python train.py --n_kv_head=1 --vocab_size=3990 --activation="swiglu" --positions="rope" --attn_scale=0.0884 --bias="none" --parallel_block=false --init_std_qkv=0.0227 --init_std_up=0.0227 --lr=0.00135 --lr_head=0.00621 --warmup_steps=416 --final_lr_fraction=0.05 --batch_tokens=131072 --train_tokens=620900000
MLP neurons of a small language model. Each row is named by its layer, matrix (gate and up: input weights; down: output weights) and neuron, and shows model dimensions 256-351. Each number is 500 + 50 x the weight over its row's rms, rounded and kept within 0 to 999. Numbers have three digits each. A neuron's up and down rows have the sign that makes its largest values positive.
Before each neuron's rows, "fires before" lists the tokens most often just after its 100 highest values on Wikipedia text that the model never trained on; "fires after" lists the tokens most often just before its 100 highest values on Wikipedia text that the model never trained on.

fires before: "7", "6", "9", "3", "8"
fires after: "9", " T", " g", "1", "0"
L3.gate650:554410498496476484517470496460509496419491472379392553394509402502568516500523529492498516537436456513531478510557512427557415530546611525490486612474569500493489550507458585512504453559495432537498424527513470585447454544495466504440432546575508497544521551478464535515671506445487534491
L3.up650:453406463538587524546494500438525516398494494462553527472487420490568447495482546569538445510496545485558493543507450510600474576514514512414484470484540555491588491384503500461483491532531607518535455554476552527424534501522566437572418535562519429488439487518450561501499474442586508532
L3.down650:506465517516545384510502485502544490448488436406539486508545508469512479479418598593536547505468563519453495482459466562426425495584492507559493507512491586398478554494425548440485534517489563522492536569424493537531496498530479514516475476527500377584450596521468477440522473437553490586

fires before: "0", "1", "2", "3", "4", "5"
fires after: "0", "1", "2", "9"
L4.gate173:466553531555522438546561512433455510461601536461469485543490494512515542560514566541523509583464443438651452496542518489509496501487571534426631503482479491429450457570495555474546400457574488423513482539487594547491462560441538437499532460533560558478514501578497484358512521455523469533
L4.up173:375511513455445554402434478480484483453529496498597473491455555425473548534518527503441530551503474470424531535441508499504476498536573462504556591550553525529556576427499539496526483545467470405613543487453507477555483474467494434507500525543483453419572487549486551554539539567497532500
L4.down173:419506573465528545540531444485380501496496530539499446479527495550460502522518444538596589522552438531392635421445461457467492574500608487452493510501561449396492574403529508507438386497514580550559527491533475470542443579466512618491564558509488499539527490555426436528547583425549536505

fires before: "\n", "D", "In", "A"
fires after: "\n", "."
L4.gate759:464479553519562577616494478525516449532458423541520552437532499483475513565512389579535602482454404452512453561563482501522553528483511483471518551548584465445510491437491446433533520431507446412591560404525548465427526460497529579452422456449480517518458485496506585510520511483572562436
L4.up759:480517500418554450516421573561574496496503506510469464489485435456638586462428541574543474485510492486475510537560481466493533495484454481405481524492574440514469381423517533450541441544524529475565460479513573531535569516479543377460481487440471544532502454547496546593553497545454431496
L4.down759:498455471459466497450386482499519463465526507563476492469569478536531556526561469522504493496440508440509490354453521550469522483491471492516450435545553572525521505514572539454512431489537537482577467559539519503512531490432497392551532424459515454539493523514474568555513573463506502443

fires before: "|", "-", "The", "===", "C", "P"
fires after: "\n", " J", " X", "j"
L4.gate584:538618449467546530437434511535458559500516602532511555464478513518516472494462431486521477419589497547591519533479587432488493629449431484521547458448473500624543517494473554404462607464488544531565461539527502534537468412479457529384455532459451483589526530503522538552546438540505420539
L4.up584:486463451553443496535449544502556535609516488526376564582429560523520419560385522577503454492546395592486541563471452555458525445492481432524507479511549500562482505486506526520492386560497515548518522474474560454413471425463662538517522518503503615470501456454455497567455587531534485599
L4.down584:606544396475577464422481508527510557496485508478499521467446524530429520497527529490564482415629468537484552502508457442455547417460441485469513439554557471479535432523484461464483455531540523543485537494526518451548414426477437466606472523557431457523533575479475566580461476578498422532

fires before: "2", "8", "5", "4", "7", "1"
fires after: "0", "9", " of"
L7.gate653:469546393434554484540565518468552510457533461541513412542445490429612575464484415527488492546372414397493504443448495450552542501489556505499568594481466462452581514484513483448508429536473469552463445474505523548480531446453533465528541390488489523462451446526490528503559547492631502510
L7.up653:489506536418569466480456620457447510433450486400468576507503626464483480469444538429451558504444494498480462467514427494483479496417506520525512480458543500493520453377559551526493517548439496429408543487504509553444467431451469525497531489509479435490495454496551509471507551449519473557
L7.down653:449500409512479395426475528471517528466508540462460464584475413586531561484493521527415519535518499403482509524494392460617496563451577523517435504512485511536466469497628474585476434506472472524523516535526428472476466570400470504475538479462565508534584516514485498493504476423572552456

fires before: "2", "8", "5", "4", "0"
fires after: "9", "8"
L4.gate608:482490482575474380498471484592545420445516494481510437523504551486553493476625474557489476511469389451466481432515540449467512465498496417482519518472535549433526510474456442470424500608449489426433515433524562535545498503575495479506506467525518546488513412476494531526492544460564445462
L4.up608:458416540461528516478504523468473576428466456538543494526417602559474524509562596476581456491368395548446511514524516530506511616428549510453437566503531592429555535494526575543465494420457525419553448560524480490519460502418500460622549508562502515437480592461599448587489421504503412577
L4.down608:479548418451537477473439445522557486404466519473471585519546464432523452477518473470494457556514502513500475435485551474548561480478423447477365478457484422508433512496492530495443505452455437543407486522528553589517483583430502500562502528496499472509493525556483405562430451503590545495

fires before: "\n", "==", "===", "The", " In", "|"
fires after: "\n", "=="
L7.gate113:446604490479554454390534460495544434511485551321467496422475486423542475470465463608525485517398446473494460347527493496526474514527550468492501538521537489473540518448524548437579557427545456535540407585559503599529556487497537479462452475493429526508472500494576513469385517479496475553
L7.up113:400578507488563401446584469591594404528465508378479522420423502412521446509520437548531515537413424506502429586523433486588507480534553405451470481575480534509525509429601523384566544453515472542553569546517489512469549439555483444533413454535466446523489507470492529478433577430550511500
L7.down113:445564498496497430468551469569546452523500503486521518478453466428469409454505456542529485510465451482572465529510459478512471495479527403493472482497515508505487475485547462442501479471535451470509551522536543507483500467504529472520481460441534471530490511508496502494500477449540502511

fires before: "0", "2", "1", "5", "9"
fires after: "0", ":", " /", "9", "′", " "
L7.gate562:534509541499460519518476472410540396412472510503504505518448448523455516524439460525452552407435485524426567493565542503500480509509587497438576462533640530551456526387588470539460413570535475487522413488456511509512426486509564582513489444555503522500496456410444546532584528549533434488
L7.up562:527468449436440576494467455486489392540467525529497567449539537539552548589669493549462464548454528445425443441471516438575408603472525550520470386488490521512477485541500469465488444433469542456429438432467544565505540505482482514462520515498585558411448403510423547550475591503529455542
L7.down562:471439602512406469505516536479476470453508493482431545498457479551504454482445500583492585440566529503481493523588564485592555595502538438497495470424501504508599525502493489523468496494418520458529514522477507519518542491433479454502445524556480536465571589563459466478418489416460509524

fires before: "0", "3", "1", "2", "4", "5"
fires after: " |", "4", "5", ";", "6", "9"
L7.gate286:445514530489473421389584389520504464485484517561480572540400486505498396465526351473484550516535496498540557508486611477548618550470558541453433513499559495456534467448574530631532441558508518396454449506608567441486579522441555482507505522529575535450517503497532450568522540403562532373
L7.up286:513468503539617486526481438396535500445451499424566525508554485514492451529555390491485454530465373480451448423474459545507413499507475449575508537471544498493364525521486568525358582519561514491569502578463480486463490440557529427524625582393495492517501448430506564474557537474501541542
L7.down286:428554515581428495481564489478441533497513467622430466484377510508498452572493484499570422519499547453517537601555568472485603501547527490447466503449450496519592572480524482486513445521494521491485495444508557528422463508499561456501566434571537487553537507483565454474395504487593527441

fires before: "==", "\n", "The", "==="
fires after: "\n", "==", ":", "."
L7.gate239:512454518517537530508462524514469485551502533492520548459490540555514546490438512501413496513536474478581397477439513433512525426521419529479503487529566457473537537426485414530490511543519538498487512551528496523496509401415508518529603509482490523477495415547593563540491525434515476463
L7.up239:487475550495451540404487529487519528489602485447453568370440500504602507488506507577456488525458523460504553502506583477525451517467505461412480520506567586570512639508546444554422427466462431471527574517492514550541485458436517434580516495505504484501497453654529603593446478515448478550
L7.down239:493500477493508540437620522497486512575584530480440518469519475427456427490503534524434537496551623433442478599456389456569508470479522536474598522518538510454533522410493450568422474469564531457565514522564476545519446551474486511484501458531447518573480487521369597518569566509529492569

fires before: " ", ",", "c", "ase"
fires after: ".", " to", "\n", " In", "In", " in"
L3.gate116:401472611574523503460552452529453419537431424455465529519456548485594507476496475545459509521467515506491581486530555555527500490578556430641415438545476539440496581558406529488552505603488506511499489521534534481424521560499488562542369496459528559547532522472509481547501400402564513492
L3.up116:495475553520468541477516556495628423388536592487454555531557543470475459570481515496406475602424511496487525587533547499382493564501479436572435495481558488521514514560561523500466533457578431477387524451511476495504483542507498539604454492566431409567459527478524462545514490519489493495
L3.down116:387579547457463410463512529511511521529478503501497474488482464449455481516491541590460545520407515473567509505453565476496468523454596529564518452430455513499469516541507579586384492518514378564458516430442553511538397508485473451532382516485460468557533421576507472572579506521497456510

fires before: "==", "The", "===", "On", "W", "In"
fires after: "\n"
L7.gate22:481552499549629528498540523486518526561455545400441544345511475520475502521473503611435561579563537547570485493477445503518411429482448444444446460540581478496476494529450542570548579500510439481487500490591478538499501499481562523552434448508461518519467480578543472549546468525516556433
L7.up22:474497557406545397428452563595575528423598574455496492434411460453442502449525425516425519573580506459471447450465425524448492473464449496418538500592576581479492546453601522498457505552486503615427362524485515491559464485439540520430431423586513487565575443468586574531478453502542511525
L7.down22:449553522529487498504494515440478514532461476509538552465531460428504467455484466499514505526473528471555457594505480515499480425506465449544508558497498473460538516431525482503511529555536499483506477457511538534483531483492523460487481503497505539526476506534504465586487498463515500496

fires before: "0", "9", "4", "6", "2"
fires after: ",", "2", "9", "In"
L7.gate443:565555527454555479464414569608514563508440509523458487544533502479485549464539500399571489483477505508459495471486528533412577591363526487532474536488448510623418474429564534424502454440573493507436530573498505559446481518493550457438500495548479522531462427492463495456464529408568411516
L7.up443:527506560412475470537461506539445467531620497560434403514479532450605463492458496567394560468461538554453517512471525413576516463441581454526536576527480413441576516505423551481488457507499516567446495421452525412434421494509422380489440527520487482483592571501452572523515581509552436536
L7.down443:472471493475515518515495514517551493393590478419470540464491469555566479478512489459541472477509539528476485539478606545493461477490462515437534471507503527517523481517506472476447515480440422489498545444524513467509438504461494522547481497511603549440596493525513535477498573429478426414

fires before: "1", "2", "6", "5", "3", "0"
fires after: " ", " on", "On", " On"
L7.gate253:482436521484492602511505516489479438468511605529463492503387433480467521547508455562464543557474542505522369499506496484442569507455507508623448439542433497522482527426600457497454544434575481512414508471421376475481595452515383499443521539479440511477457541498431512643467498420581500536
L7.up253:478457549435518561491479544465561488410546559488562547496446437515426532499467376424475553466481527459539534517492514476613514580478448510520487471501514435537509574465483547531532469577598540539517574443514473552505527497489466528486423425435488492330629500497508499574507438498523519439
L7.down253:474476495514528515545420454444442543550491508527474544566557581501511473526530454509520480406503452506501604577546647528468535526547566553576546471521592534476549490483522503540452516531604595470545509493540451461514534558523444521553544408481561485425513442542551519543454415483436492510

fires before: "==", "===", "In", "On", "He", "S"
fires after: "\n"
L7.gate213:459544541502506471562549507502477413453443533481515535606445451525508465504388458500426553495360486398480526573539487473616571455531573618404493529584444539475535490525532526488552449459528542451489498493472547439534519518437533510452515520418481518429478494455521540563522539526499454443
L7.up213:581438512515523537499492501569487517483562472351622491501525569528461595571595577495645488492551494454536538463613527493508451523545422459494549545582507556579478384459584452454539498528556494552488460481478493512450503540474375454549493481590477459470466576516577526555573452519466501469
L7.down213:461462597521551419471430548501525497442516508449524584475505473512476436515401560540452493419473501414459572668576500464517536495471525589556564521595520510372444482430548501509479551489559512468520578564542489458500466495466470477425417557432396536497488470423554584533523518518550432529

fires before: "0", "1", "2", "6"
fires after: "0", "9", "2", "1", " rem", "man"
L3.gate276:518538624535468509531584387525530473448590474390537430487416511441541485400540458446525544440496434500452521397410477521519433598518536474509508606442520466472454423408507478479537507499549558426450450565495562504486503516603501550491502519487494549461455458441472488449490551478545562527
L3.up276:476390470416482495538591498527449538434532519500477539492492489427425458538529602584383604503481507490513580557489501551661512593547536514538481449486530457491413373500487581543380506539531558434518520525470464412510464441449459497495462495525399547507568541577542488438501487431531525426
L3.down276:475434584541422475460548426488476540449501441405496439549511511509584488480493480538543516492614478412531515414442460529525526559515506555562433452545442467416440539460561520516442544546486488592444442494516666476538606476495562497527542525467579523470418482376468636574529511485542521580

fires before: "0", "4", "3", "1", "5", "2"
fires after: "0", "4", "3", "1", "5", "2"
L7.gate574:428527532582490474477555467538447553549435551501417544502485573520507536463436512500424481507500447494460552446460435477564461582474493474485475539478500572433500436447551575611549500493516490520501479481483508498567540601503528412469548498485423487597420415494546431462511435464513524488
L7.up574:514579422501454492504490439613459554489527565454467491514499476473513509461516567523522430464506543533462437517513499405579599530644514540470439475576500476495557544505541489475489512480481474484454488560567542511479467435494516463537440559403460552419606423516508562506606444536529507557
L7.down574:455475509436494606474482416500470429425538491551584528490425506506444499533581470472576564480547493441540470472498506468464582447496517493480487423434469451484533431429504438576518515518519504510518487460528554440550520435510477514524546533610597498489537496561534471588484527506430541459